Part of a small language model's weights: attention and MLP in parallel.
MLP neurons of a small language model. Each row is named by its layer, matrix (up: input weights) and neuron, and shows model dimensions 400-495. Each number is 128 + 24 x the weight over its row's rms, rounded and kept within 0 to 255.
After each neuron's rows, "fires after" lists the tokens most often just before its 100 highest values on Wikipedia text that the model never trained on.

L11.up163 [137 127 129 180 119 158 120 121 121 168 122  99 144 126 151 100  84 133 102 144 130 109 144 121 143  85 116 146 173  91 136 154 156 120 117 138  90 129 131 122 160  95 153 133 143 155 147 133 128 131  87 162 132 157 116 123 125 123  77  96  95 149 123 106 113  71 155 144 113 132 108 173 100 153 158 138 180 149 133  95 113 128  87 151 142 152 122  85 143 169 118 125 105 165 117 141]
fires after: " as", " As", " they", "As", " it", " the"

L7.up1367 [135  97  87 146 203 105  99 127 114 129  96 147 105  98 130 145 143 100 114 115 110 174 130 141 160 134 146  77 116  93 126 159 134 169  98 125 121  94 119 113  84 136 180 147 119 104 175  99 110 139 117 148 159 139 150 124 105 132 201 119 145 134 102 158 141 149 100 133 140 113 152 139 207 169 125 135 104 118 174 106 169 126 148 125 127 124  95 130 138 177 126 121 133 117 163 124]
fires after: "-"

L7.up1062 [173 119 152 140 150 130 129 121 165 106 106 118 156 133  90 126 112 111 129 126 154 104  72 141 143 124 100 141  64 125 136 131 134  88 139  94 129 143  59 110 121 148 120 136 107 140  88 124 113 159 142 139 120 103  83 157 165  89 151 130  96 119 115 150 152 106 147 158 109  97 127 125 168 131 122 117 150 147  98  99 119 131 158 146  85 149 151 101 131 176 134 117 156  96 132 136]
fires after: "s", " ", " S", "S", "es", " Abbas"

L11.up1092 [127 120 143 130 102 162 157 139 121 115 139 117  54 130  87 131  58 131 114  64  86 111 142 133 107 157 123 105 139  97 152 152 144 135 153 181 137 128 149 123 159 138 117 138 137 130 104 127 161 138  97 101 112 113 140 124 112  94 128 112 122 168 103 153 143  88 115 109 136 146 159 175 126 118 171 127 142 126 176 153  89 159 138 104 153 104 108 136 142 134 193  74 200 155  80 150]
fires after: " (", "\n", " (19"

L7.up480 [141 139 132 141 158 145 101 138 138 127  99  89  90 137 113 119 118 145 129 129 174 157 122  81 113 106 136 145 145 113 142 113 133 111 101 143 147  92 111 112 115 117 126 174  98  82 140 143 137  79 123 129 128 150 162 104 169 120 156  77 148  93 110  84 170 121  86 127 117 145 132 121 136 142 106 112 133 129 102 140 123 109  90 108 112 151 130 156 167 163 118 133 169 132 145 143]
fires after: " ", "-", "s", ".", " '"

L7.up444 [145 135 169 112 140 118 113 173 118 148  99 121  87 110  87 106 114 135 131 127 120 151 132  98 134 108 119 153 133 124 119 122 135 156 107 126 147  88 132 114  65 102 108 150 153 120 120 128 114 146 106  96 136 138 149 128 128 141 133  78  98 132  85 106 145  87 139 161 128 101 130 116 166 151 118 144  97 116 122 160 183  99 135  79 140 128 141 121 124 123 117 157  84 116 163 153]
fires after: " ", "-", " (", " \""

L11.up970 [102 147 127 138 161 149  79 150 167 141 131 125 147 176 101 169 149 185 129 130 189 126  98 119 153 119 156 165 145 143 137 118 101 154 111 111 176 130 119 141 104 122  91 138 106 141 113  97 115 126 136 115 143 126  96 196 123  85 171 125 143 132 139 140 148 126 134 100 104 155 109 112 145 110 119 138  79 129 104 159 148 109 146 162  97 146 123 111 149 115 179 165 124 135  90 141]
fires after: "s", " S"

L11.up397 [122 130 156 112 164 184 141 104 130 117 136 148 119 126 153 143 127 143 152  73  77 128 164 137 131 103 116 151 162 115 153 180 111 143 156 158 172 116 151 139 156 127 131 129 132 135 140 103 116 133  89 155 127 139  98 159 154 136  91 116 103 131  97 114 142  97 115 125 168 137 117 123 181 133 184 139 118 114 112 103 132 131 110 201 138 127  73 132 124 133 115 114  90 100 122 109]
fires after: " as", " As", "As", " when", " are"

L7.up1149 [116  85 145 103 137 108 141  96 160  87 116 133 115 102 124 118 167 143 110  83 135 108 178 169 173 101 130 130 143  83 122 139 133 121 137 118 145 148 135 109 125 100  80 122 107 139 151 125 119 115 142 121 127  94 154 107  90 184 112 107 118 151 116 114 152 160 148 150 109  89 138 110  97  77  98 131 131 152 138 110 104 141 131 138 145 140 122 103 115 129 132  92  86 122 148 133]
fires after: "\n", "-", "/", " \"", " ", " ("

L7.up538 [140 138 117 142 104 138 101 149 162 160 100 127 175 162 118 139 119 146 144 119 109 125 112 135 134 179 197 126 149  84 131 109 110 109 126 108 132  77 129 124 143 113 150 180 107 125  73  93 126 112 120 137 118  82 101 100 133 139 121 117 112 137 117 142 118 133 160 161  74 109 155 117 125 113 135 115 124 155 145 110 155 120 119 109 134 123 128 139 104 119 146  94 160 103  92 117]
fires after: " ", "==", " sp", " re"

L7.up1308 [125 126 105  50 171 132 125 114 113 117 125 117 107 142 168 126  96  68 121 108 158 154 107 160 141 131 170 126 144 145 124 129 131 128 104 107 133 114 163  81 154 125 143 141  87 147 128 103 152  89 141 143 127 145 125 133  85 122 102 117 135 131 157 112 143 137 128 121 140 148 149 140 132  98 140 151  78 128 138 136 171 120 102 116 186  77 122 160  99 101 146 165 164 101 154 100]
fires after: " E", " St", " ", " R", " D", " G"

L11.up258 [163 106 119 134 120 112 166 169 119 160 162 142 122 121 137 139 122  86 128 154 135 105  90 167 153 139 137 132 132 127 135 141 158 123 112 157 149 188 121 142 125 138 122  85 113 137  93 114 118 131 122 124 120 124 174 130 100 133 131 154 144 140 157 164 158 102 101 141 138 145 130 114 148 159 144 164 126 135 161 106  81 165 140 181 127 127 125 121 115 119 144 127 195 122 136 142]
fires after: " in", " New", " to", " (", " from", " of"

L7.up470 [ 95 119 130 124 122 114  88 165  83 107 125 152 136 119 147 144 125  99 141  35 142 184  79 117 116 125 127 144 159 135 149 140 129 132 143 114 154 125 136 143 175 157  80 140 134 183 154 131 127 127 149 114 154 160 166 120 133 139 147 129 123 132 115 121 139 129 120 162 126 136 132 152 148 129 150 112 136 119 149 130 136 106  86 164 131 105 119 125 152 171  89 142 132 170 146 146]
fires after: " G", " ", "G", "K", " E"